config.toml
n_head = 5
norm_place = "peri"
norm_eps = 1e-06
rope_base = 10000.0
init_std_down = 0.00267
lr = 0.0105
batch_tokens = 131072
MLP neurons of a small language model. Each row is named by its layer, matrix (gate and up: input weights; down: output weights) and neuron, and shows model dimensions 426-617. Each number is 500 + 50 x the weight over its row's rms, rounded and kept within 0 to 999. Numbers have three digits each. A neuron's up and down rows have the sign that makes its largest values positive.
After each neuron's rows is what it responds to, as a language model described it from the Wikipedia text at the highest values.

L4.gate255:468551421541422473446488552409545570489535508457509480455414591562543578503510558496558504546478513436500471405544467542558537524500514535463546499534493532587465502479528523440608463447556450568488468522499450408381647444578520481464504483548496485481477431513494504602526520525513532582547447544529502538519465566507543555475613583501495468441411469511454485469507563576416633422463538479472513479453461521487522429554488438531534565466430500432546473454457496508462444489543474504523539466507541580439422541530411515514521534550525480478520482483421463537515492539515458507
L4.up255:493428484568461496522502518531363607488467447525572502494430523549524425481493542480492454457532515442543483529538409511467495475571499548554507486541534469533439483481518454444531478478494439518440479454474488502456497487510439500420420505470396495500529580492436509556505514529501475496544441582501522482401570547475589541506513512567555398509421521508460562507582453525440512447344462487551598591536430467510481467487569509483536512443510521484454516442475463458498432473613466530564611476428470549504516591463506571458458378411549448572471574457484452546471478532629515510
L4.down255:532437595508487592544550533493535534600598578598479512438557448416460440560519527452586510594468551520541565417512521465519445501464563542461524523453519495526536465505495571500476457510488490597553541488644466496455403443465531363548569438496568653566475369466485512516473465532582564483432535444552491486460426389508506617412500519531483507429494474486543476454360418567514527417618461547378511459470568558519524530529432525402601461504447414425518506515486464529449538536439540433451517517494525462499489512585452555532559607516473499550461487514490474505487476436509600482
Description: Domain and topic words. Nouns and adjectives naming a field, subject or category, often in lists, headings or after "and", "of" or "in", e.g. ethics, philosophy, economic, country.

L3.gate1143:529513529518598430525556470515497455552475521425436592450448530413548567540503493583500508471490497515483492532480547443542473432478511413601532473539591590402478463532548572519460592557484488508614481500506499500526477491517468540568525490468522503482503518541447400507493487422529493440462492449548536550526434514502521500533539487444484527439538389496553386470363474590570484570474481556516428567610481554601530528573505453490575520555430620469502562535533444517525547355493463470510465608527474553562454545480481428431461538511508524454469628447447485492394468550498536465
L3.up1143:562433556480484380553479478534482531492483586528514525506552472479539461514571592595482610461455505539487489460518505561555371432446489428542577523565581440484448478557556498426549474522473483409525535476530494524463470499464496554493559450509455468488585519554440421478432491410563501523496484447479495541461500510448466513455514479458428597606532516524483586512373498535492573419567416424510531411506492545504515494498518474524449402474413450469439613466523485497424436434511566536535433513478507427518532444468527528460518564525497548440525481508516546490462505493515514492
L3.down1143:514579486508509569412533506428517442555500501450493471528430481516521561556344445484514392501484493486414553496508442466456554555521508505469544443406413584489516426487434555532447566491473475526518418505486488504545547457519461528469480574508518441542510457455525641526548651593446500437448490517499494458581509552496529544541462468598505445460528481566530364485608538467518462537437571475561477488435484488480484478491414611501489537507536509522537421452469501467538548498490365513486561429494513545547441510543500445450491429495434420567509520504463467496496465463482419480
Description: Possessive after preposition. Possessive determiners or 's right after a preposition opening a phrase, e.g. on his deathbed, during Presley's, in her family; also in terms of.

L3.gate746:481583455466542499527474601592530496498515475522460492507497420491474515457486487556562507541492484550488523542483484455495454535463455434546521505509569491507383586541479468489496502453469498546561461493480511470543493568608490567500534548471564457470534481534534496377411582481482541420556492587444501599462430519481411566534495436495470445491438418487438427447557516536530412550485415515481420490482440480508476497599574515502377558484567473459483606447486557503557544554537534505490446517565457473453595537475450406482414572506456467447469457506508494480523509476436453571
L3.up746:414449488478513526593540546523490528525524491491489547494523456512404539427457476545535556530444551514550420494474495451497511468434430455540524524508537527565445546522506465546557584526464523556522459401548520569555513611544567530563518558560540446469535484523478474423478492475529478413567550535446561525521476453477468515467416428532468488474532499425482439482639496493573420494549443455579441535549536467551476505534516493500475527480476458524516575513491593564440498527514547539556446527421504541486499517512425384461412515461449465463374482437559493453503562524522506526
L3.down746:540477524548412486498544402516472498604544418535497535497487598533527521505571514529502555449553521558475560524611603472512490474551510529483466567521433412492507414476555448463466493595442441472409498482581512438472560487447477460541513417491522430462454444510484504555640506487501422485521516445488514519544530486577578479483443493511524596492500603504520590558507555452416551591495601529514523489497479455417457540490428451515559486493510460486520420571483421551562443524490503504466592531542597546452507451483524590570433445484516514558568459467492577501554495479566487427
Description: Mid-word continuation pieces. Word-internal pieces that continue a word already begun, often a hyphen or single letter, as in hand-to-hand, diaphragm, Godchaux, pituitary.

L4.gate388:408497543459419521531526527557470489552603469503442505571472517525407498472408496468562452520540479444523546514497522506465507594564451508501476491530458440522483464450609457430503401406387537497604427547458501434462526442492549514486508543524552539490379498512440495516478495500500472571452526458425468518445408483534511500489527549428540485510514508649543531568575500483502531454480507629484476422515459516592473486528420562535524489438498468470505454567491584496452451473473424522556568398554438539527502490661452559628465454493535438402472375519512486568489565565459621610
L4.up388:483428462500579524496454476448520545430511480504575563469486546513536463408591459503537510488460523495522485467502541438442468485509452452567453528497529494564560488516445560531508557595428531519506454586472520470591531411516579447496450457475467461508495488485559497472476522485506507467459467524451493456630535495489488471601482524520514531570483439573507449508457640523507493496514555566526512514515502507497505508582430483476490484524507539533493600509483419555484518517450506501517443420489626505509472533498445528465521535377494571502505525541421490361505452508420611543
L4.down388:572543566439456546519525537469486516531507454507407497464542486473356340616477480490571448499511437474468451409489449494499426535441547485453439503551463533519439431440544573436451474421397528495533554471491512483487547473453549512516469545491450540414476518492551517467516427557527542545494422511464523493453541482450542542571540458531538550432571469438499498526511468571507534521531528474483483489491517588461528521469529529443494462450481506586508469423520545475480575404490581435502590514574528476600596395498489526537521438492506470512480473415561529560515505480508442488
Description: Surname after first name. First token of a surname right after a given name, mostly in tables, cast lists and sports results, e.g. Lynne Ramsay, Hattie Dalton, Keith Rooney.

L5.gate67:529438477450541483439549487535510419470518500491487464410392507533457535484442449534598525523391513493527458506539600532420498581564439310574514523522456433510535465538465480482464487524473506499555452477384526440579543369480459525494500530591493493497483465599567492507486496428479486501500475466397537413613558491535459456535450461434475554527479570526528451551498463541461436520552523446523531520650562517579491566505527507608462417515513557568523464495528513490502467536527531466594491523499469402512555486516558513574517553435444570485396496411550452453501479481478473589
L5.up67:558487425565445449532608509465511427480539525496494507515463509536398531525380535553520485538447555453565452554566595584480537522554526556526436552533515432550590438470515550526494539519548640532529536606448493463556557462518507524565496529513431594553465486574474541480527454513508527483488488457457521527542474488561494457489458479446486523440430479513513520525580496449418494549495511464623477446519445544525456515568559517420457568504525608561526453552575550506551371499531544469475475459535339460423503499591502537504476516448475557475433473499460501615494514539537442607
L5.down67:530459558489487425511511509549459462559597374476541545512448516418484449544554505558508499442564466549461463367554489480476513565533561544447516484564607530493384461503458510504534527485394493425544505504523478404462509456522514411572525501504502447478509477465372558503448393476539474474493469479587553596492559628475497578452481554527481561428568530532406417509518511437529483475486528524417438523463555493514484416508550544465571542468497491513466492547500511527471502428474569596462474475545478488509480465554478520562452551487509389543540488491504485496456421499554520501
Description: Second word of names. The token right after a first name in a full name, usually a surname in lists, tables or credits, e.g. Hines, Humphrey, Suzuki; also band or club names like Brutal Truth, Partick Thistle.

L4.gate497:481565564567583454523536484466445521539425468446445615468450562542512450424519560545579475460541431474518514443453508429455489447518463496554560504508552497470417565502468495527619466568528513445545364472556474502509389527543446538548498448524556483562487554490582501552517565539536473518547486564442498575450473463517510553493497466388547568504658421531506598555663468616456447476493477509418526383444489512496566501544461549486460513384528451485493633569407536452611493542467459510537476514642512441399559461522546575490604452494456594378515435542456547456492619525497472403
L4.up497:519461573521627457569558508402444536488400471480465593468494488515553485424507525546585549475525475490516471485417527504415506491454465473540513489497557564453422516351475443518546548556466554440533403483575454442546372531565507538474493486558552510573468533516580487460477507615498504499537446437491518567376493524469454558463563457449540571529623444483460602575507501561527433435459576460432531426436487489468505525593458547428507440469525491470496594524428526476589498513485481553473533490655523540465554484512510535516497491517444511482530526571504493413497565570524477355
L4.down497:540383498427526483476514510524437487413470531544438462537566509504538461456503490530503549484502470565545482543434450515546508478417540471443461594502409460509536489490522559576536483522461511605506579537407542500466472565475490495405516565505449424470551552473479508470550464529514522489536504467509542523475516522474498445574458407598480538495519529388400603532551496541490497625456593550549473517466568387475493529532470538477558488509510461532461410417575481499523584545502483389451493461497598582455460493481497484518408569558575515628509469474462412538413505538487512514
Description: Token after surnames. Fires on the token right after a surname or proper name: the comma in bibliography entries (Harvey, G. E.), v in case names, or suffixes like Street, Hall, Township.

L5.gate1069:484440475478474489630510465510487533407540426510447458470525429583552563467527520530452511474531506544530519382550494475550468517456536548493538479482527528485371484576500426493561460491493494469509486475545529536499509498430484426519546490453498466537452548527467464521538496436422488473460495474507484421471438495488446467518504511513462386503519552493549521555502572558501520527579526457540409590502520423417485531508533506422533529454548541634444543525549454554481535470540451523475448430470489485427583623467542542563536429510627473520507454560471499439443444538524477492
L5.up1069:487472442462519522571471418479527514488515417521475590468510503483498522373478520555442505540494506478489473504536535520567456517453531511514584482459470498453447501503461473473468498491523501586471480424536618501487458472481508517532522528478506445455519534517464521450465512532574445534436456437448455471471525496594467579488598504537488444483477483520646487534505520536482412522533529510472504454567506459572470507604523438458478508431571543484485492523493511521530501417467476479584506442548429525504510500556473569437554515456541472430516492512439562513527438487558600540
L5.down1069:413446529554404550496517550540502515502465546503547490528618465459494468509550522551440555460501518488545451389505518621536498428488513512493498490515414430482496553494434458478534430554404494546459497489442511457549555585538570386514370448408559493415589513433479492499514538564505486497545485482489500503515513474477474422427524535494547548461485497516626525449488445606475557507459578465471385557513538565429582447501539529500491451513539469481495502531544559614530526527541481508521483555495504357519493453515488553490421462493573517488454490531491415549444474538485576462
Description: Substance and industry nouns. Mass nouns naming materials, commodities or industries, often as modifiers, e.g. sugar, steel, plastic, milk, wheat, infantry, pharmaceutical.

L4.gate280:410542498448543508542490427523596518476553515479352559438541562532475501517438561474457461491446581540502536500413552498543500528502524471527395491448454500516522526494543501418530505503517452551523458471535513486500576518494497499514615496489525447511506594539511477586487524492576432446542528503471477469523507515540498516444432541534488429448381482378522424512436543471494627429486499483647476526529484538416495525454515464476479449514609579457463538542459485449481555437436544452487519491494425490450551491425468503555476563541531438437488564399494402552451478511477442557
L4.up280:523526452480559543589415547510581463451502505447434523432566549523546509548427527487436549508481597567506555455377496488535517479539505459555405556508459431483512577462567504529482455568542435509556455569496521563559572591460512486566551519480538517561430500481543486540564644462513434507448430507466480447510528458456551502462436546466478468481452481471458467443499445522533614398442481549587533486480489539372494533529497499544532499543572529561476525527449489507440517473396489419486492461497357450416539401495453494528419578493460435470606567439480503551485452539486476577
L4.down280:510501459491402475493507559445554460482467526480431448549423426513484526458504491487417419568502489451558503418509546531519492461509503443606499470486509497501422560522424437388398560584513502440503488576514538566498435512529536539625511461548498551544499503515462475490518572556462550525362449443511474429439497602442455530535532479479421511533507486543542526531356482544491432450533443554433552442516486445543488507504472513534509515508447541592436564440640332560472512514512533567522503446566411492513446523492460464445593512513400415484501512505450508549501529461451545491
Description: Infobox and table field labels. Last word of a field name in infoboxes, table headers or section headings, just before a colon, pipe or ==, such as Time zone, Alma mater, Wins.

L3.gate1146:434621621474650601403492477502487511491515402495510526496477484502551430593454549536614507542478546511502552407496545512459471428522522491462509513508477524447451521520454433555489569494411528502480512523445536478499536580558496501509445507560558472529377561540574442470518474516534550450458568506499488548520491458409480483439456548478579480529564479487501559549542500445498434551501534426496533476565508444454523463469507496430408609479535601572504521403560470556422465516528504484495481560604493561418465474457593591456503522606424483479421538479541557496452544448557504561
L3.up1146:441495566548525506487553510555532471420428453473457502510496500495497494426518483575538562478484473517635425589525548539554524506545435505477499551518445589570564517591589523540453550401476539471496518545544354525499483518506430536478425460511549483516486407512479455430443569477532473507544442556537525417548378516469516560458483475533410469510526504570532467514373475511549495487498564517605517587456494541593437505467475483528483481458514509508486467407496491534555527512450514590551605443545538553449508402572515435460458519457547487561584528551531547504493454503442533519
L3.down1146:441541465512584506528499450413486533520432505477469587509453555497529446451484538585537463540539510497413539462496522521466492576497481504434466496511501440441511535451495416544436472538456460445505492457505572492493538542508567512532477493531557485523450531542536500517556482532506528473548571530444574544465605452470525483442484566498516567606524480470463506505666559494382538505391470490450477567537528436446560465541524485513452467529500442522539569544538456511546435541529448442523520534528434523524468560454460551515537560595435562437426488409465521555452474502568471481
Description: Surname comma in references. Commas or periods right after a surname opening a bibliography or list entry (Harvey, / Moore Jr., / Berg,), plus first tokens of list items and table cells.

L3.gate1451:455536516504556525369515506542490441477509560454471592520484492429589402492506490522504515489472523459525533514513528444518495468452585521560545458484469439494472368499481599561490479428592476510457525498546496511535468543487552487546577484444504556612525466439571461442551526465555428464447487487518431451445534454563560424442527542490523415451538595595573615503509502500467487556449484536435560547470454455455474458503542590513490461464530457631521514495485506624610500584479548425623592509601562601498480482551498468479540484498531582574534388655493466564474473538454450526
L3.up1451:535494603536488511520466479445506534460576447536553537385474517432586598547512547504539535430536447438512522522534500556507476566547482490500605438522464400518460463511532504585511452520429503521571580454479522561508534447485543524423567596522465494510490534540490528479508466485470505426503500468576564478339545427476514450561445541449549531480475546420513507570537379501395581472551408477434472500534507476580484541420562488573496594478503550533485523445498525430485490593397443480529559502488468546488468484478490462548490576268538587492497559523425538491501411532549577520
L3.down1451:468458479476448495435508527413422520536482459451462466560514480498525466459395480537489442580459617569557479468530440475515509472540479476457480510488556567594503608431399497508475610510496485488396479526507519482484461560516524489509484448514507500467571410536435469452473554483557507497513493532538460520552441520580498597533491431545411447562512559543494563481472522467493533539423544486575541490517487510533537432546530478422487459533532586533539441503528482531479415403610538549548522480485534530457567622616486387431523441614448516490471487471579506470552437457476472569
Description: Structured-text cell endings. Last tokens of table cells, infobox fields and "= Title =" headings in wiki markup, e.g. a closing ) or =, or a dash in 2005–06.

L5.gate631:474446503523554350566604459474515475505491429509521393607470507474449508463541535598446571446443549543528517637480478462496510484420475465591593529544519486605462581454428480544470532462443576625418565512450508508405523548418465403527452579563479462501489519439466522557526500568528405431551504418548554562556467552553453521532424489476542477563447472562535488553453484420503505518521595547509527572380534437584550554456491479465533500466534510473509577529443452391510580518483551486506466551488528490558465501527506492402510422540576525503463440447462578431502474462576422458
L5.up631:621509494470496456462559492527423527499503559550471495565479482421356512474523504529533433479534587490514467522552605476518578520457454531407490461513556480492555629492386463501513572550501477507556545520451502520618368414511540410436473500485444536488563479532483462443417454436427582450494618549504355482506567517526510473533534478535600586563510524473576607555520429567470500498476525526475539592420537498487562491543525545528563501485490553492452547547543546518498536447542620552484559475417642538521542437490476391498486521498485476520520505406565474479507525544488446481
L5.down631:482467475444536511464492471493562550564505551442507442418563539598545493550570497506473564648530463537502523540568506506554445512437476504478531531484484418433456470479488446476484455554559493621519543488509450484539514504555508493488547557475544468541431504456529487527479436471467472525496488554553553462516516442507458500381506426359477521427462431566470413461485450531597538534475489462544567449421494588518514479458483500502566456538543479504395449421529458480544448422454441460527471513507482478530438534498515549520493465616553603474471424507510603442498468465447415494
Description: Country and nation names. Final token of country or nation names, especially "United States" and the period closing "U.S.", plus US, Japan, Soviet Union, Canada.

L3.gate493:522471535468517438529558472467569475457556510414447433627470615395422492502455516456473572594486513544443449461479601564461499478535492458518440503489522405418493493448437494549456523479543545480561522539463487582472497476479510496518426426464340522559477485453598430392563465419413499518460523509476465578459470429521444593523444455503492516508462501565581516446428499463587496493394528451476397526567475464441458576551591524529519516622439417460524480411391509538508417522465422459528495505411478517503536545501472540569546503525497513360555525498519458535447529570496473506
L3.up493:431490599432506447565549419474491505533562451495459526551488517488569537459485535478574557504566573510504576499496521513543534510515455439476578483349506547448509517467456602496477406486462438501455577500446612583588550492462486492487473491405513481525471519517536544429463438459523508501581568565573518496415450422368531588453580552542566453544498528489542538474474465475547494419417590460594432448556476443423448512532490495515582515548447425491509546456547609485506384554371457519530499523465505491473513507479563505561440487450522489499470491508505485575447553473498526470
L3.down493:591434419492526492466509543504533474540538593575540426434457518544545513552528544551544451534552457489491509471510469459471451505500507489544456436477467438513521494533438504468492483579437530575494512556483408473538460477575496507509443600503396458481486497459519485560485554472387436424498428479486563441573578591527459413501486480491520611507527499537519490534468530534453536572506414488482449484320497541452487512452479493570509361407531577380493448477525444516578568463512517487429424609520548521553548528467502485497511549580466553461489484367498479516484455593533540440
Description: Country and nationality names. Country names, abbreviations and nationality adjectives, strongest on the period of U.S. and on US, States, Japan, Chinese, France, often in tables or after the.

L3.gate109:487399493579542456424484445543575492524607549415497561566517448524512488510515578485466533537492460527463528555486542541473511437504547391514510523537516508569500468467529482540421511484540547472469591432492475426465506473543532475565422538430476471516406533461470565478442449551526482527556518463494524562503482590561464395583526487496464454422449381499478505489523484514440631648573477545401478507487475552657448544629504537538465466435508537630383399427541462448503526443515485600455517499571473554403500602477512535519494488472507461466511562475566477549432416487529518441
L3.up109:472453471456466547435450499373394510519513452458542499600529532422535496517551538566589507510459388514460586520483502482500419519463471460502566554422473571545446468485402415541532472494496581475580556567525505521635552536483466472410479493543538529514495579545620576536529377516488423477453453524458422526528442524506511416492508529548486538493578562596428486419497535481504504436479572552627563529473486438493453577535558512583479561499549473509586461478519547427456399512432588434405449449594456509512539553532501514497548443492456424512511525606496455512477439491397515491
L3.down109:528499573563537504586556474561587535491504488531493534498428472554452468469543535509431468502558668451489460459537494485499579491478572478472495448526490474445557572571582553474475517503526503539392468388468462494446441466546571515596499494506500496420529442457435407484472605502528561478474564437530512532522555464460484509525528520440526531513485525370535459528450502562512440517520481494402483513469618570414465422429593512440521436473535522419420611477505458501558567436579441591510461506466574417594493563454400549462501586502637514544476457429517477531532571491530488514
Description: Domain-category modifier words. Nouns or adjectives naming a field or sector that begin compounds or names, e.g. Music video, Sports teams, police advisory, Hamad Medical.

L5.gate949:499497519408521538541491534498621446495476451560609561401491337486490492488411547582511535488460521414475453558536409518560463506600504499480474536603580524530386555452447544593476557523544530475523538517505475522472494569423467455520582531425610504440500476438531500530482483482485484369461442614410416468508461499520487560511418497464377493443536531554552528459433528564523496534553538518560496509492454564525431484546520558469516420543543550530508453521497532586443515466516501512606549486485535511422465485452573505472538475571506496560542521509560472481434515512490478472
L5.up949:465556528497540495469441465396462497498463476470525527465534465530538463485561422487453510447378498463449501549406514524428484523594495441495415500385438507567482509496485513554505533565509600549463525497498518521592408493482507417542449456522498427471479515494394524474523396470493554503570505586494405501498404567523454495466531438456451490661454530506462496517486471429605460535615476518527435475553521430424440479600423552528578476508571540537473576502492519601481544498570538586520472576548558537458458532555504480490455422519480504490541533478435554482472556425527476446
L5.down949:486475598416534460491455475541605426564535535536473523408544426566612487482457435400508553488534502488520538594505489497526479530480491355540514531484566560437416461465529622543445489548478435506509442413526537512498556475421431405465506503498596519515511482536556488468396483511592441498534494589532558450615484457553561501407467573507454493505442415426412464516591465438465594470419550499587471451576521525517488515471566521523435511565571544519547474482514481589509502446610511509458557554545516483528496460437438428532443554495396555543550568509567474464488450537470470416
Description: Mid-word fragment tokens. Short word-start or word-middle pieces that a longer word or name must continue, e.g. storm-tro-opers, Mund-ele-in, bro-ker, Sk-ele-tal.

L4.gate659:527534573534510436474524487496491502463555602513501530498379440493483503403598594494525458512495503532457478473421531509434495505452406529483525499526470554477479447622485484396534359548499547613504381485387446493424462463404486452564574519577548529497483494571524448545507460435446428519497511484531496500524559483579417464499490475513442467517547473513532442498526465528526469446466406483581464531550476553572410575558525517492513494579507569483413492511458488554511543520528541392473558482459473523550477573553520471414488595496556465464543564533489536455444423590506550492
L4.up659:476531557517471532382541523590492556570359558508488506420503403485564464539569378464456490477477517503491453536532593435457474477436473553413387496496447492530607507536423522510469521525509426608489510419516494513527471503487440464608534498572498479514577529470488474562506470518585528620580472424508436474523535473445458480549461549523497474464596388541558349442482494366490404492531533525441525585493543517472618500435458562427458468528445555580413537481575521519577517496528533527401521453501550481569549501500531490564571495451537436529502569494417463489528492462521459487
L4.down659:614595518555566441552441408473524433435578549475454507514512512457444561455407636525512538461536527503510515438452515556525485578484491438593566464525580504503329517536536501533515529567511518464534363596535547543498535515432487494469503469479429504513489517501533519460511524542521494517572507557489582527518537569535584546497454509411473487429501532441436556586450492545540511551401493444554522461509458482502372434486515460577529497473525457390523576517432486509463506506558477501533525433499457588515433535508486539459402554591516585559535488509462458521490423535514455470
Description: Possessive markers. Possessive 's after a person's name and possessive pronouns (his, her, my, our, their, own) before the owned noun, e.g. Gargano's team, his own car.

L5.gate21:565468495578508443471507454490516441466458509579514486520594385496541572489459560530440542503489534498518478519382506509415553448540529573394482438443538480529491433475495388592624547498511430365427511513432516461524500545530460525509537490553456414532505470495467499484585491469535549508503559494531460452569485509472522483470538488425447473537521445557501506520507367420461471412517503552555514525565493501423513436518499560509552472525592517502492501531469526508487438532484449504429456502565473502519491463494527471441535516427472525450545477443476530499411504487509588491
L5.up21:574538498451514474483456502455509489512449481484582561415456532539593482525549497489481477531373458429535519583541515606503454564558496465513470517528539504528543531566450558516414389436423526566559551458496426549524555458515470400494497531526487599453515461486544443474553571422464605563570508529486483523497484481498478558519578443477587479498459513437427518458633523487550482508551500499504431533424423504492444548471523492488500515478470528452519498427476457496501611471452560399486493458481532566442479505460582455480516423459478587437497537543540519482496414508534504505
L5.down21:578586538416450410548535515491479469499453557453486476487435423532452392523457477520421516432513532463539488493412505482448459504506492508537503519551460476537478442503567389528479491548532477459470541524487523458502498468490473562525581483567390439447476466351482548455523572401489513467532472482484427445420414556517491462528655489492459440579511460592507450565372461513549553495458487426586483420540533449564509545482496401449466478442531481507534537406537496551525498514551504533426538488579543496559561447480462515571586500563513476432540534463468559558511496511477511437
Description: Range separator after first number. The en dash, hyphen or "to" between two numbers in a range, mostly year spans in career lists, e.g. 1997–1999, 1983 to 1984, 30–40 mm.

L3.gate668:534546547498540486513583474521523495475418474539535480466504431475501524459579465535506432489545425525487480493578512514461572568507491542445502509512534534548458489567506601470454344506409534547473474500517483490479500601551501468439536516463513495447589519495442481506590466495422593530540370417444488634438503496463457508464424469567549512498444571438466443548456575436438520589499573567474449487534509385452366531482492484454552509481451524601509574542544409390479451430440553564493488507422464533509522461498527463577482495523531470454492572430436401498491523464430476564
L3.up668:432573499529490474357514506475479573562579493499473497546536421433493505567541446564459468551497454474553505456513448574458586525566438406526510484521474493512509411399534470510510410518475521528571519502566428538525486470557435497490516490519553475549549472453512506571485487485471534475473516485518428461531481461560516595573546638539546487485498397416529553580525549416573374622523387512519516530502476432606510573621547489569520458435496545469528523512575516534414473490444451529429531520479495560519563378471495494498550406534537527481509569538577395454483523598589553588
L3.down668:501409496473424514635513442546566422439461469553535549566417536544457475418412526453496569447519536542432477519497518484500429475423546553544459496415503540451513452556472475396544600499580498478441586594505585469498536518423588513505488498502477456426510522517546433406473521473523477503558518512499554481426526613487504381482516335423501525545542627572460493372495507590512578400482530542460481486478514550449505406422525460454422531570517474498499504518458541548538602541638566437566543464528493463522507675546518511528523534462479509525508444452468625551504520411480432431
Description: Second part of names. Word or word piece that continues a multi-word proper name, such as a surname, team, league or place, often in tables and lists (Pilar López, League Two, New York Mets).

L5.gate1163:457579537573499472526497521515482568450486467529460463479509545477454446457478546503475544532495385481522480450463474480469572465511472429454529548491515526548500492619452445502457523573460577483477525489538442529592376514487591540491488597558454397543532503507496428458511506472471590474601560437413514461453493419489537547471431471384496523549554486472553530534584514390502424483455480452434485493449487502517439488536505509506483621479538462530504437429473496505446501485458360504518415572440542501482409470542501590513488475426484504447456473527430559496517429514581559590
L5.up1163:549502487554476485489436437486419487504534422470443631565537560424552519436454525434507548558408548514530519453534497506503506475582521412436363469417470511448580376434470525535475512539546514499500520392498494465603535557441510439429498522548406447482559530511561532471458441494557489433552521500483541431449569494414562457514484487503509529480491474507508523523478488553517534508514431517519456478524513427597480477467564508485443537432464426538554538473472561571572480473574517431478490606380441527458506547459546494462597504459394556574476415474486526495464482488560527538
L5.down1163:426471533470531584520597407479525545477499559428517582522489464562542611514458638545521549420597572504428494483522476485549430446502430456468454442496520516530418431411526517508533508512509461539452460522436525523451593536484562533492510558454514499514450443590450526561391502498468483570530511536504462471575496421616461463477486497540520489417561509521424567546506435497477567496566501475442506551458493467460537588569494513508472532537505459436472536509587572534496549533488540556505417466599414439563369493500501541613524469528586561524549512543453485512513555472532449472
Description: Token after a surname. Fires on the token right after a person's surname, mostly the comma in bibliography entries like Ching, Frank or Maggi, Angelo, and weaker on name tails and following words like McPhill-ips or Fisher was.